Part of a small language model's weights: 5 heads of 32 (1 for keys and values).
MLP neurons of a small language model. Each row is named by its layer, matrix (gate and up: input weights) and neuron, and shows model dimensions 0-95. Each number is 128 + 32 x the weight over its row's rms, rounded and kept within 0 to 255. Numbers have three digits each. A neuron's up and down rows have the sign that makes its largest values positive.
A block is one neuron, or neurons of one layer that tend to fire together. Before each block is what it responds to, as a language model described it from the Wikipedia text at the highest values.

Description: Subject pronouns he, she, it opening a clause before its verb, especially after because, though, that, or a full stop, plus surname endings used as subjects.
L9.gate60:127096118116103111103083092083151117087155083123107091144128123118134113137111122141111139191183102185064062104121099112128108070091142092129202128148088128113088110143134146106101183046132160155112197056101122039159133143111133151131129072163108156159146133147095085115202148142102156153
L9.up60:119097080106147098151080103114110094141131107113129112159131157149152123141103156169117126152130129162099080097113091161123165084108182068175133138112081109125106073142119142049128183080134159120126186135076092079160115098105177128116119068133118119154131141145132104109166132154126165115
L9.gate99:147155113053067116153090119214139096137138142164129089137113166086151097127138173135118067176127171124137127164123134117115153163108133111125162107146111159117119057127162149097115154071129138062110131142080124083137158143147118107152107154112182090114148114128131081050124135100164124107
L9.up99:158113108144092173142141062067139144125136089107153127093149097124105137147127119160096092171132129119032170149111132122136094091092123160098106164126141183137201187114093113150176113112110174142126140078100027135130134148086175124113150077104117121234130149106091115147125167108137133137
L9.gate175:116092140083152178118083123128146156116100096157123114100133130126222147173121127099111159142160095161105135075123095096174192104129090121163165117132105128131099121135143079102105153159133105171097175136088103075095128158163118123180155126203106081159125184175123087077182031140115132143
L9.up175:194186091115114149154098065181121136171114156142165124144092130118149112100116192142083147094097053145115158188148143177135220117126089050080146111123196136148148130162138123103109075145157095118141130115155058149113142128127118075134096106110092093133149098194112123109143128124091152133
L9.gate278:060124099157168146135070141101138133108148143147108148109100178168119152101181130136107128142126034159101153150119085082090121089152103139177147108115126118135098162141132078074154180108103145100124125121136115140099092104112079116169097146140114138153132132147121096078096134109148151167
L9.up278:104149110129176208133082136058098159105117113178134145132110147135104129173138188162121137161188100135115096140153148072151149061117135113154087139102112119105104091163141110113134131115062135117132101150138097147138110067123181124158114134169171108165239127076155112122141051120075155122

Description: Second or inner word pieces of words split after a short start, such as a-kin, re-man-d, T-ar-rant, S-er-bian, plus some noun-phrase heads after the/a.
L4.gate251:125149170140105070172063149114116114122143089138085075142083043102120118136132081124133103104081161159151202158159118108065153090192153181133127108072100127144122125117160131162132152118140115129086147123102146130116126100151125107170126111166162133096137129181091130109136110093172169082
L4.up251:091092169086144145210125146150162145105170122122194106201134142134065157146137129155100120164156069119130115179098140128128132130071127115155150155123136127138107121088123110107172040108152124115132138131174081142151113113143145146124141139115141162168174109163140174168094097094123072133

Description: A lone "s" word piece, either inside a word after a prefix (re-s-cheduled, re-s-ilient, ob-s-cenity) or as a plural ending (stables, downloads); also other fragments like er, man, ===.
L2.gate6:159138102166109094221079094106090178062098106152112087134151128150084161146126142134118080191142150123129145170120163133107158103140167107121166170109156132185096092166141124155121082118146095122169091110124140101133114041159121119152124158062097088171150154081193110074180099086137182162
L2.up6:126118122207090112137129054101103147146088104138096114070098106119103129109088138212061113077066133166171098128156135102140136117100107144123125135086135126112072142157142130152116074060079161121120076165125162143136146110120182171136144115106175144139169144157137164120134153119144069155
L2.gate24:144171166176167095111124141104081120084135122083121076117163088163066140146114123173124072155117148042098156120123122090132130124156103106183154121150173050133124104122128135187130099158107106124130085118096090052115099057137105107147138186082110130102151170090106092155141101124129089064
L2.up24:146209128173130118117145070124099128118141120097089073123155112137112132108095093174156093139127106153090181060117105132121146141126145161155140149133128146093061121138117139095181087106077072119142113130147110137123111168151086185112172169096117108136131206096165124058125114132105136203
L2.gate90:085106131131118133152152121094138105159130077160129157205140123091105103136111143116107083140129119135167119125110138168100166127125156149146159131134146136141081129185109158146147111119147100087160163173156156158186099156140107185179157192087119084135117117089136030109153155112107100109
L2.up90:143176088139112092132175229082109120095116125099173094128156163123123006162134099151119142116128169085093093135096108094139102112152168106112148132104133113137118127073158096136130111143206091164120090112082112127094119097134096170138176116128116105101120178088093157135097128109129176111
L2.gate127:105163142136130098141102141124054150077165102085190142114119102135076098176112121132077092145145155099141115161116155103123149161145170084106141123125061135129064099124142117121145152096153155209116051137168070083138131117144133100157136145126130145181108140099141152081182093107147142084
L2.up127:154164071181077144124163126095151158046196112132095118117162074135101146128092119143122066144108141088152155119104139139105161129128133152120120097076149094100140070122151151112126109160101114064095114086117091111130151105121118147121138161102110145138135162105159135102096142098128154174
L2.gate138:206154166131127109144157113127123105118146145157173092089107169191142136166110105180134110097123123098038137152095167057115105101192106109109153085095110136127110059129184124087095123165127118188175103135148082042100109070188154161088131091134085155101083155150189085144108114119144133105
L2.up138:134182090157143111173106163121081201075155129086109095152121089158103122132132118111167129164139114091151125133127121157100100129140150102163144157085118107089142113158120169113144142192197138127085077127140141112125149180120090133157153091071094156153122167088179198097137143141119175124
L2.gate140:136123161129147134111097129111141147114180191116128114136088062141082137197130097140142122087145114114119123132107142078129171122119177118105162042102125113113100092174164133149064170172151144175126115087157058111140156123092129123209174126128060166152183103179174125098153036083135150102
L2.up140:196116180127128095089065104146121144088080131101148124183109156150134077109141090108085080167118135147130176089171170109121127104111076126083139081140179134116034099167129073139145094156164111097180123163115116115098128140119093128168150137062151099161098155135171092123113089057117168132
L2.gate147:123137104136140139130146109114089116210110102097128135115174113159108132162111110204163112071127098146087144131113133131145149165149117129112129090065105140139086083136082148082165154096063107067182090121119160155142152099126074190103128133172126140143173173122142112136116123135106166125
L2.up147:083139119052116140185127139157173069152141147131108107128127111154136106161186067115109121113133086133158193157143080078152137127134173080107178132142121092141082144143123145104119138083081076141140073101048104078113142118176073088183132067116095118134152144174097147106139112169167169094
L2.gate153:126140102135125086146129076076073066137111062137109058097182157155175107105164119126116089155177134136112131133172119145129156141170164098149211154131129129155107131156105086155144127120105148112136049184127107109162121132133081036110081120094111110128168140146147102082167132109135117143
L2.up153:134092095085090178152110117049155107169131140128133143121199141149070163125059125159172090142171148126077087124150132148093108165137072110110152082124120145133119097164131126098175170126124182069119109138177075145114095112156129120140139112102153076146125107169156128169149137067093191162
L2.gate160:066173140141126135089107021125108118136053125120086097116114142148166143156110138143113078124155120155129138148157135127088144091160152103121131126129168183128154135189154135125087128123110087124166072142093100129207110151155103097125159102148090108137155146165115120136190029081180134084
L2.up160:153146103153154120182078134174121146145134126214122090071174109091151132169130092175104094156161181141104139169147155117101161174160145136140163169133183159117146149080114080160110081141126087174161114066099089130155145127105128093107096111112118170150111115142128068092143120133164126143
L2.gate172:114150124154124132165059188102134073098156125105129117124177155111097149107083109170137110206127137157088148112103155135116149127125131119136127147159125143149122107121086107123065155123125153137134041084107107099128128098127091113104160164069097146120147138134158097175180095135173157128
L2.up172:148150164173105174113161123123112124125146173123142126130179186096121143112084162134106118114127132100061169151043111126127092116157129152116124116080127178126093092168115110130162152193108142144138096124130074158142150197125115067096111107158159148190093112151177146054177125153165200133
L2.gate210:136119135162098141050140143102058138125062078087112153156093159163130171122114107103123098116137161130133167104144125102132141053155123070174142124039072124134056095146127158058090167167151102199111147141102148113157096132183089101121159141153105100160151101148126151126156127128105120121
L2.up210:144138163053096133131124158111150123119127163113139127103172077124144141124137051139104110124137078145150145170111112133130181165117098207161088144113138140063129129097083129127147089121089128142142082135120059135146200133121141061192124121118165141116138141152201137066140142078148120108
L2.gate242:131094115114094152134147089104044162068060100136082149135088123146104131146136150117119061144132095145154171127123124118066187103151216113151108153067159095153115096157125062128114113153112116123157042154146117120127109091141119138135167104111117088137134129169148138159138183113126166160
L2.up242:150119041100090180127147116093131145158141082108084172125104131156066127155131170126121140178111132053123147138177092134137120142103133099116130126144121134152126136192120095176110134155153152123147158128117107092141078182124123120133138151169130137179138079173126154134122156141124151128
L2.gate248:119131162120125119093115177157089114069102103151116161089142125127107095141149144130141140108142091131137157134089150182145129112161170170150123075132180116161093116202127103167161103158083106088153069125101076089120151109147120146142107163099118183126126154196125134110101119202123151118
L2.up248:137073115064120138175120144115079134066094110087154127131094125135154118085151145169174165152140099211139190122118108162128086057081148086172093099115141093166135124110142203137182140152114120159126120137077085141112132148132086155177108122165088118142133088162100155204149159138105137140
L2.gate296:106097185121164069158149118102113156091097108107138149118179173094080090128182119197101112094148116160150156146170081108149193093161129120086146125210096162152095103065165101159109133155109111152159119067094155107120081173183089085127130095115120150115171165124142080067153134103098106123
L2.up296:152171148151130173116075091090128144128131127078133052101128140169087172160129120101142112181111081123077169180154203054140205152086163160111123105107081094115128119085140088115066065124148154145151147103134128134080096118170141143117127180091127139117088148163185116110119088110116137106
L2.gate303:123137110084133141122146103112098140132071118109132172116099147142131140158081138125123073200176162153154148114158141129075151108178112067130136169109095111134140093209152149154117130125106112127151066132111139159120128089121130147105161057095139145136123186149137154105140121198077141098
L2.up303:203129163091166141112131142145113114083170131157132156094119120158167121126081128148112107145119171126145115117112154135162078120165142086114124144135191146099181070099115120098156141147171114153093158112183124167108163128085189076098177141119164108131093123173127079161148112120088151082
L2.gate304:139130074176109106085071107097172117137097187188127113186179159105158120152046113136143096105152111144100090126085147126077149115162088161095135138140131159105119107200163093132103171096107120119188141113142129114252137161135114139155188131112152153163130161126126156100129104059141136121
L2.up304:158193156119161108121085154160118152120129172154160149105130153160162114150062127132183126138167136140028114168123137102147121096173135083107133167106142124126139109128142146134123168236140114212159119096171083108126151113162133070114162118126132176141111129129151116155154051141188179148

Description: Short first pieces of a word or abbreviation, often before a period, such as c. in dates, St., Dr., vol., sq, or split-word starts like in|censed.
L9.gate9:101136133152170204155127168132090107159066137071116094151137157148119122130126103166173196190120088144139201125145128126086127096114163120159112108105080171165128099105118154099156175141184116142133102160078141077129152114142145162079134159125093173100146147124086113130101112132139145075
L9.up9:087163122150120149115153126062148104177090175104178120145158135078121068149111140134136100137111103151140140105157115088039130130114090130146061125208126138116145103121127167133130111101157137072189134140138130128110157178191184142099122131190197160084150147158167122118076109104183132134
L9.gate81:098125163094154143133039105125081142115093161126100159148059135122186143138134139156128105124147124125173113122096116100166156064119183135141143110143123166187135092115112124105156100106173068111171124148101156133149116105155080191120155125069110096078172143177070148134088142153119094119
L9.up81:104150171108115090214079148170099148101094117148072118174189160110122127146131148125105185107094130131141111123123095165147114094114140113123137163140155141166154068147081130158142146104154117098172181145115130111168070165129101119088146114095125142085105139187025149154112179135112111119
L9.gate161:121134120122134167186109103144082106130118166077173075160089169042156136144139093118163106150120145110150133151141156147069102162138176086159175162120128166135103107134150139101150116108199136099150116105131173115167141079114128141104234125109126151088093105184070124105128118090149140074
L9.up161:180065132160126158134147189127077100103202104205125123093158083160132157069168137158131126149137190111100137159147169092162115124147168141126104123070124154146175141153153147073105147132181143147098106097101144078157097116140162055159112117153083099098155111131128091148202183198141145156
L9.gate226:071140149147117119150068142139160141167113132173076084188152172151100111148143122140154098135171153132135191086157104129062155122126161097110163096118088122144148174155152081131143119060118112107122092193056148103102120135111102202078162108092128146121118117188097136077114132115139125115
L9.up226:173129126124146114120111141124129121115147186179102066232113086145148103093137133129083114133124094170128165130119106127112199111179108081151136109122182174096069166143121169134166089127151145123149130101118160121127151190132169133141165109135115150124123074120104063154108083081135139177

Description: Pronouns and determiners that open a new clause referring back to something already named, such as He, which, who, one (of), that (in "At that time").
L2.gate3:136093087138139149089099118098130097179144150170140146087150100073125136148147150155121125159135092129105121135089173144129174151146102138123142149082175139161126101164153074148140089136148143108125125112089142122133101098146169136110148163164117199106127126077190077127147127109144125138
L2.up3:068076073081086155194078050157102106131065126082106131154073104152166147073114121144137160127085103192155172153113147143147137106095113137180120138135168120114057121176112127086176131060064067074107148191124089124145125171160119144122130074140138114137164118138134160129164227139086137131
L2.gate29:125097135094175127120099111150127129151102105118184163128124087124114168114168147137118111166067163144096108068124137119136197137085149124172163170145141121191136151160112114096149162079106157171139113153131165126119124125133138139174183138178102042145158101105103080118176148125170157105
L2.up29:166160125128153079041085108166095120109089089155130118126073127132163118081142124099084148141088203126089160043142166149161141173125071127146128109130150115154160139133115120155146163174114175092178116129144122130143086180138116130114135130141122132166161152106122128174138127121192082096
L2.gate70:092157146124203112097129109132092147100101091092161141148132135155130208155143197177142128130119127103128097107152130132137160217134134132132172103138095125199078128156184136089116150122127109117137142177144171107136083114198090100084123140111159101166137215155168094118148097159160165157
L2.up70:148101142099111156064193132108106099175095100184154082145144172086052118097164142121199078172111110156136150083070121132136083119050115136106115100118121114130122149137118118073205155065142118090162167122148181144116137129109150158127156159127168123155133092119164162107115133130071093141
L2.gate74:160118150094117135149123142142088146102144155119147161078130079138094173150090065167129120101178133091126096116145152093111113114189159061095123177124085131129174107161138118113083156199120163193144096113130126144161117156109160088091173108103100112138103100191171109077137121105174182094
L2.up74:062103157102104128115145138098130167169083166145189127165062145111137127133055134078050168109144126093187095111147146091150152148118104130131125130109145131104093139134123112123125142153196131120141188145103141112164093131122167215113132080203136084136135108109129137082133073122131167111
L2.gate99:091172140077161129153136110140066120160142085071109153094105117073142185237131163112094095088119086108169146089159133141122156143190152095131162088132149145136130057132169139137160171136156161131144100139132180157130098127186184102098110094143099168107190109155096134142167141161182151121
L2.up99:134136101116078145157139106106175149078204138121115116093107137074168173150170156098101136087130124077180178142202138089128123160153125086099109112134109152144099067117136145118164067155210221153143167148106161160090136135143110150074135088107093104085109080134112149088086115098102132153
L2.gate121:133133115143116147139109125112118056139135121156098148172088074127119146099169128164135093096064122079074102093091100058105140120068127073164180099129096174124133132148127108101143094083128116139173195168092102072157147105105120166106113055139099077124164054106139131135157153098107138150
L2.up121:088069151116118204141093126183096186164163166117121157137149155118147155102119130137109140118155102163088151133131088154144119111119109113096146183065150177064135144106093116092155155116109131169152116177106091111170167111139094129076180141198143102182101169145093143127140085159148131091
L2.gate133:154112131126126134118113131157164117127141151159120131226163062133138140177128077143129109153144086136087065131101071068070155112154140133133141135127163131122173086169091123115114133152134134165125100115137101073137097106115145119131159056178093103185164114175121084025183088150111102106
L2.up133:139071139149149091185117162127158141091190123120184120175131051117070152113171098104135109153112105155129102141155098109138131139128108100064141141123158154094104123123129102095195127078156142138108111159093064125121156180120147109126150139187131132103103108091128054066106179135058142108
L2.gate141:123170176101137046150176127077110140101163073119133178094157111193131106150103121203177083086119166093127158121157087105119162107137125149136183096138132126144101104139116155160131106130140153120134097133171127071122106078108075153171153094130116106108111139067129064129076085171132138124
L2.up141:176079155078109123139148142125133102053134159155050145127109145130188110192097143175172137133093134117187137100122055088114161108152088147114109138162101108098087122101096140119086120113145153098094121142153150087119136177153131176083146170149145115133110190108156094157093124097161138201
L2.gate148:069124175110172106121143091137106150087110114124141161153138077126131103158144158106113071083169119159127109161125072167068202154130154158137114150153149151134111076112103099070102083146064149068162086178120121126131120116126143147132176176136118091130107126118120098154162163117090104161
L2.up148:183099177124156118102113108149145139158149193160105120148158149134173126139189075151083106104127133205124115116108108112115146160112050113134163127153194163147100102134127124121136138128127127142069063136136153135142159089139172079152134121141141137104165149072146124081099119101140089128
L2.gate179:122146084108141126110080087140102152177116152197141185116069178155103152130101154135129123158089090080112113075128107094155115106097126043139135144127130177168158101205143085125135158134157114140163153158135171094112145096144068167120136120141189087135143077108120140029123135133121132124
L2.up179:103073184151108150096075120096166174117128145150134108080173089150105093125167146087045170119122132109139155151151157165144108119135053132083150187061080151127162114073158171161160123135128165121190121130125103097116175126151160099129056169120152132147152094136112110119092139145108204110
L2.gate189:060138198119140162142102118083110111130052078171167108163041110137123173108161177187116118166144140113142127161035142099110163178088103122190121115107126123154092110174142133125112130112132088136127181159162108090153158135180162130143117206168131159125117069129146112142112132126163085110
L2.up189:177155191148112120099155118194147118106115170098121136153115143137166165078118128156097175137128130075150105100123170125143142088123140143154128031127084102134112126115143115080098116193196096138147140185136110147111099165147097128087148150137205126071122098158147139156084120138094107167
L2.gate192:126127061104121071040140037118126109146125158158158126163105153081132076133096156108142158110104133127131099127099147156114107125112150183143190141103085129177097124127177101146084148162141061133091089126129124106134142148176148079182172151109046141090162137155185151181102122131181091084
L2.up192:138059148114100176108097094123148165141182133088079141122128087173122193120132124118138144141176124117142151170146078093121154148146112190106125081148118121096177111178151172149162087167174163070113142124042103129105100156121080115115133143138124146109105151131072202116147098195088138147
L2.gate215:151131106132123167134105102125092090077068122067132140152103135096144124101103143127138118106105107078115129121120089058110168139061101061096160095153095089156082087170141179071136104121111134112079113148154084091121123141116155134125201128179132113126110137162189144116155142159160121160
L2.up215:118147187086105078103119080127105137086088088180161113172055106110160129122162094124099141159130136153212089150133136127145138123130118104129117103145088141117124095142103115167143090122170111104108214184169116115125102137152152155153131146144115131127166069077127129141170149182088108159
L2.gate264:124085182072145176126141156156089087189130157128172104122188185142149123179128079190144090121116088118157167103123109073079135121198142159140185138130122082166092127138148134109135166116095108169146070113186144107125142096131189079149124119122100110133148192151164125119130111126163130164
L2.up264:112130074128116175131173100122096079109094090134123184117184170110106088110153187170114122124106145132130116158112113106104117116098100088165134080111146146122131118184138156106115125139083143107117144044137066154119133121090209135131128131118087128120086068090127167136122146171098205095
L2.gate282:077094159099139139131076092136101106150116084103145124134131139115163157094147133129055093088133092145186144149154126116112130129180075134120164170147126121144096092118122156120153099147084117100114130168143069160169043184164116111139177138162121145217115106119087080142132133137121126091
L2.up282:168183141136123105178080137079164162128150139115122083144116130169145145205177116101133099108163180104101119126170097130166108143174090084137164194097115139115120124137104156133099135130128130192197090155098168095119125122114140083127084118063160078101185200154118134103082040102121151124
L2.gate292:106108148075103153119064128139139165180136138115154185114122108152212155158109143089140089135063141153148112109117150112104125121092095114133201161148154139128129146118129134102117151082143120164139094237140082048149134133141134079097149130131112109133129132165175117141149123114147109093
L2.up292:071138065184134138130112106138107101116158075175090074117093162122095130114104150118166185058101089139106079164110179154140111107110126133132137083086153137119152137137168075067111183137097096071105118088155122104109131117148112132146123108165144190170131087161085185133097109196176153138

Description: Words opening a new clause after a comma or clause boundary, mostly relative pronouns (which, who, whom, what), also but, and, semicolons.
L4.gate8:188151085093137167155144089161109140133125083137134171162099108182085156132112150152153127114154173132095139105138111138118135079117048070133128168093112149157144115196169113005151129051125140075108135202123155072133137124166069105145134113121152061152099197174159077047125138157138171074
L4.up8:182114157145148147162133171133121103116156114153164124160176085070197120079147100110118194129112134118099128103206147173135149112177149097141146113096203137131113133101141119104095203139066118115091100161140136097105194150166142141118110129216126157109172144095119108209124196123126106179

Description: Plural suffix -s split off a noun stem (holding-s, Episode-s, B-side-s, sentence-s), plus whole plural nouns like years, Votes, Championships, often in tables.
L4.gate64:097176129099129127117085133123146149170134148197179107165179080131110163181075078140072053093084193172119164157111114113091089165170074143120135143136139136131135105136123157090136097175131119118126116138109137094120098128147089068146126087088123096103115229146144070141137054116135122068
L4.up64:115121113190174129149147151196120171124152117162108156149111119123185157115121104107115112135091144144115143135127151176137106083197125191156133071145150114128125146145133133115171137155144113156120122159141196130142157165117139168098134093100180168128073145126071125124059143124116116119

Description: Fires on the first piece or two of a word right after a prefix or opening letter, such as a-kin, un-familiar, a-ck-nowledging, non-de-dicated; also weaker on "most" after "the" and quoted words.
L2.gate4:150167151126100079128153101091102109078119106165184139067114119164163109120107098121109095104095142154152177179117230164097142085181189140100176124125111133112126114109132103133109076123117125159138112118183093125174096050120158112126169122108122112096113162133131108149143156081165109063
L2.up4:114123099102109178147170093094108173142123091082148170094151150172166141108184113151059083107183139146161194100110118161147158073131126109068061094139136152091159104154177157139163081168096118129134064062128095148104147121149098081140143110164148148174097144178081132121157079150183160121
L2.gate46:164124126129126113149124064126124192082094100127155144161147111095111104148129159156092104190123143151157145164119121204098255109118156114151146139050134136151126124128106131141125115190108105186175144134119156129132175108151126105134103168147160104152092139104124089152128140135134128155
L2.up46:127123196085144091158195107166087088095128083119113098201153113169126151111106059181122123168145125131105158127195110108115151168145177141163182131125125104137097121114110062106110080117075111100140121127120113105139148176146137044116073145164150108152161177129156126143141171091134103110
L2.gate48:099154139169184116103160110096050121120095084083133134120115116125100116112164117134084152113100150130163125088124127145138160105077144094158147125158162144182070123083152162101125143097098101082114117132189109140128046147189178151126166139122110118111171130103120119150162159135114133131
L2.up48:097139184105102172101126147093137142096142112127171123126111152149174120081107075129166132090077131137166105112111147085084143178141123131141156151082082071125138119111128189159189083141095195147100146104097104148135102173126117129090097129165104150145170122216153180103143135080140099083
L2.gate50:108087172163119156159111171122146146138144100160109078125111123104120121161084073148101123121147104112165056150101171168080156125135088151176119091142116149140162083166136124126136128184103116092154104115139123121125128190170187153136152199137167147156143089183114087173151125148200144092
L2.up50:144124200096179077050114091174106122107126096114103116099115149101110124093142107105127158074114085134142134151033155162136130165133151133146134103115176098128187059120133093128087107196161118088126147117144115157150112129082131176106174149171159145113094061173088127118135124163155116129
L2.gate54:096115181124163163139150087096097123119098079116131151135083157087133182099172202167102086105061088092159118155130111128076139207156123136212159120155182135142145088166132146120141079095120103117110133185140142101170053158136131115125122130128192062128127136097180084130185159161128065127
L2.up54:125098139072138165156135076123124064121120105077107160097137117118105167166142122187132118096091130130170131172175108113117166138175147166117094134109138177119241141111098145150180097057085184106121141107125093175125115110091085102185153115140114103173140123119106145132131150097158175103
L2.gate86:134086132104123064141093149146130043092105102145175143135095135163147110178084121115181135070125138101116148188078184086153172142150089103124142162075139113124122096141131085133115165146100111148133129121146165115138113076142180117164130022166125152133118124056092130115186107120133093089
L2.up86:109121151114125138143112104127145110153153121145172067155097141136101158129178112147181080083108152151108182172169102154131122142146125102130203152197138067140102126140118122126118107135158167159159234164065169052110124141131170098113058112164152148130082091127100015167102123126139140091
L2.gate151:091101167166135109118133106109100142139114124083164123098118124104191129152143175116043130067132109126135094149116154056101171119162137096118077076090099078115193118138170141136119124130119110144121109099110079146126108166094102106122115106176144190212139144170088127163146078163098078104
L2.up151:044106153090132141171093084069118129123082072143127185136100130165073165072131196111038103100111160060191150144185125069168136115126124123130105115140208109139144157084110166167122154162081157106145101143072107106133095136148114117148175131147134128125204128147116120087220138107128091153
L2.gate173:085069128100127124208119120084154131144142148065124139152179107093100132127113077171102161087100124147142165212047107076111185151111104162116167100122110128150070127105140126095156081118110125115061098111193089138154106115128118118134141159137109141124105150162085101109192126116130140092
L2.up173:098171082130101133103111160138117109153157089148145138145077055071099126097205105118118152176112107112169076110182121155141157161083164127109149119076160164129126109088119100131111114137086212077182116128088145071129104106128103159100153133152144162118149112133075112167142151106127117175
L2.gate182:114139163111148132091114123168119145114083108129101163149144118050158110124117094101052116114145049132168105140063159090112110147159163114129150167085127139127098035127140094129143096120107116094178112093102142122200166101151178129069161116167125166114123106115136138173132189081106125120
L2.up182:159126166097161144096153146120099129138124154115121108146120184123127150151190150138099194150146147047091136015149134060115168119156144051117083095110087144121111098138126155145145064108057100139136095142174092118109119111091148159114144151200125147132140145129172145134120108160147125131
L2.gate184:090062147104112160117131119136144074127126138133162127153079103167116135148171151119144134155100108148162160115127127130075163119129187114147135097066119107168179083115131135118140120123149140074125082125115121132154048125113123080108083126107086131137160133155120147111218106140149122109
L2.up184:094114158114105116185142190124147182155148101122114183170115132100073114142153120086158118069110114048130184184109152116150158158142146073150164172082092097126121079119130098158153148132158176192068135095079098087145100188146137120104112152159149152094200132173096148122134086065112132116
L2.gate221:122141158102125152191108127089073095102116055121128139113116135172164152100141127094158113104119189059141132153083106060116130087121171051125143154089150065134151130079098115147120127138118120135101149165132108120155067149146137123128096135119068141168158120139097144158244132086129083109
L2.up221:112097118115116120105156110152099136065102098131101152138086082210127140108114159068121063085175140114119187140040138122104163096111141132144067126109151119110143161100107155121109152177123127062113147162157092112146040151126173130119106156140131121220127108081080197129165143102133103098
L2.gate243:152116090173184116077097114188113148104145126118135137158126116136103140135106149138157149145085168073093156166156138107121148121137116109147193094096115100161074153124160100120140116178145139138128107102165103092110048168171167129145130157173080194135136123118187109154187098153184123084
L2.up243:111180139173115101086136110150149097126175131093120150121169082141163121101111126129115134192182075100132159160111203152146183162096109137140166124095146162124133111104127163142110174158113108122151125101088077157170142102144204162151178152149078114140185129194154144115157132090092144126
L2.gate280:122123109082115094118095113098126094078123133177168170159114086149198140119141111123139181136131078139130132127094140129118152152118173103166123138066113119146163111114145162146062172156109093144135152080083133157170128176204147106150177162146105173173159152131109141157222053135152099077
L2.up280:143166169131143116139175172114145090119135089135096093145154115157128082167186164084130102068111052108174124111100122108130145132161170140136156104145143111132128141059132128180093158176122129149125098062147080142119123146088065135174119162076054125129154183155161194077112112147135192054
L2.gate281:088132166081133107174168115119057101132102066104101129102103119157057106159142185103087109086134090132170144117101128091104203137138164115187173140136122106156113110180185092131140118098072117111126143083149133126152029127161110126114095101187165098139133132124079122132104147137159089068
L2.up281:172074157133114144138073160104147136169197139148163175138104119106154146048143140131115114141120167160137128099106119150112110106091155092120074152137118154127114144054052119099122100092140130126127120162197181202145099112072137146161159124109130080157158091111120099092175142100110115108
L2.gate290:069131139087124183112126074125090132104077091131128159139097090093135097106096123094135108135142098095166161103149138180090186132169184103111198117116137119117159095127155109186143140108155089069094112130091118083189086149164149113133119080114128137176153166164123125084191126116132084059
L2.up290:117067194125086146122170149125151126135101119107119135089094089125148130172188118127101130106095115149142147071093124149144180142105153115112131076129098134113112122177148060105165112097199160113113155110137102116159088122103100135152130145175084141125140110076084164113119163126161043097
L2.gate305:070150152141077147165080111144128127113141069182113144182118098099131135158119079106122146104119089138174174192112142143119164181103180095164182178114136230107105094088097128132152090157132178122124141121157111136220129150136155112102159176150141148176142130133146101085184138083125099086
L2.up305:154113151102119169126138095113099104066113120148101119131156114199105117137099075153128140078195126108094120131140127145132135113144123096106109101075098133121093118114121087124101141116045144050137118098140191161158120139136188125141157165160113177127127126164157151161148156109146135099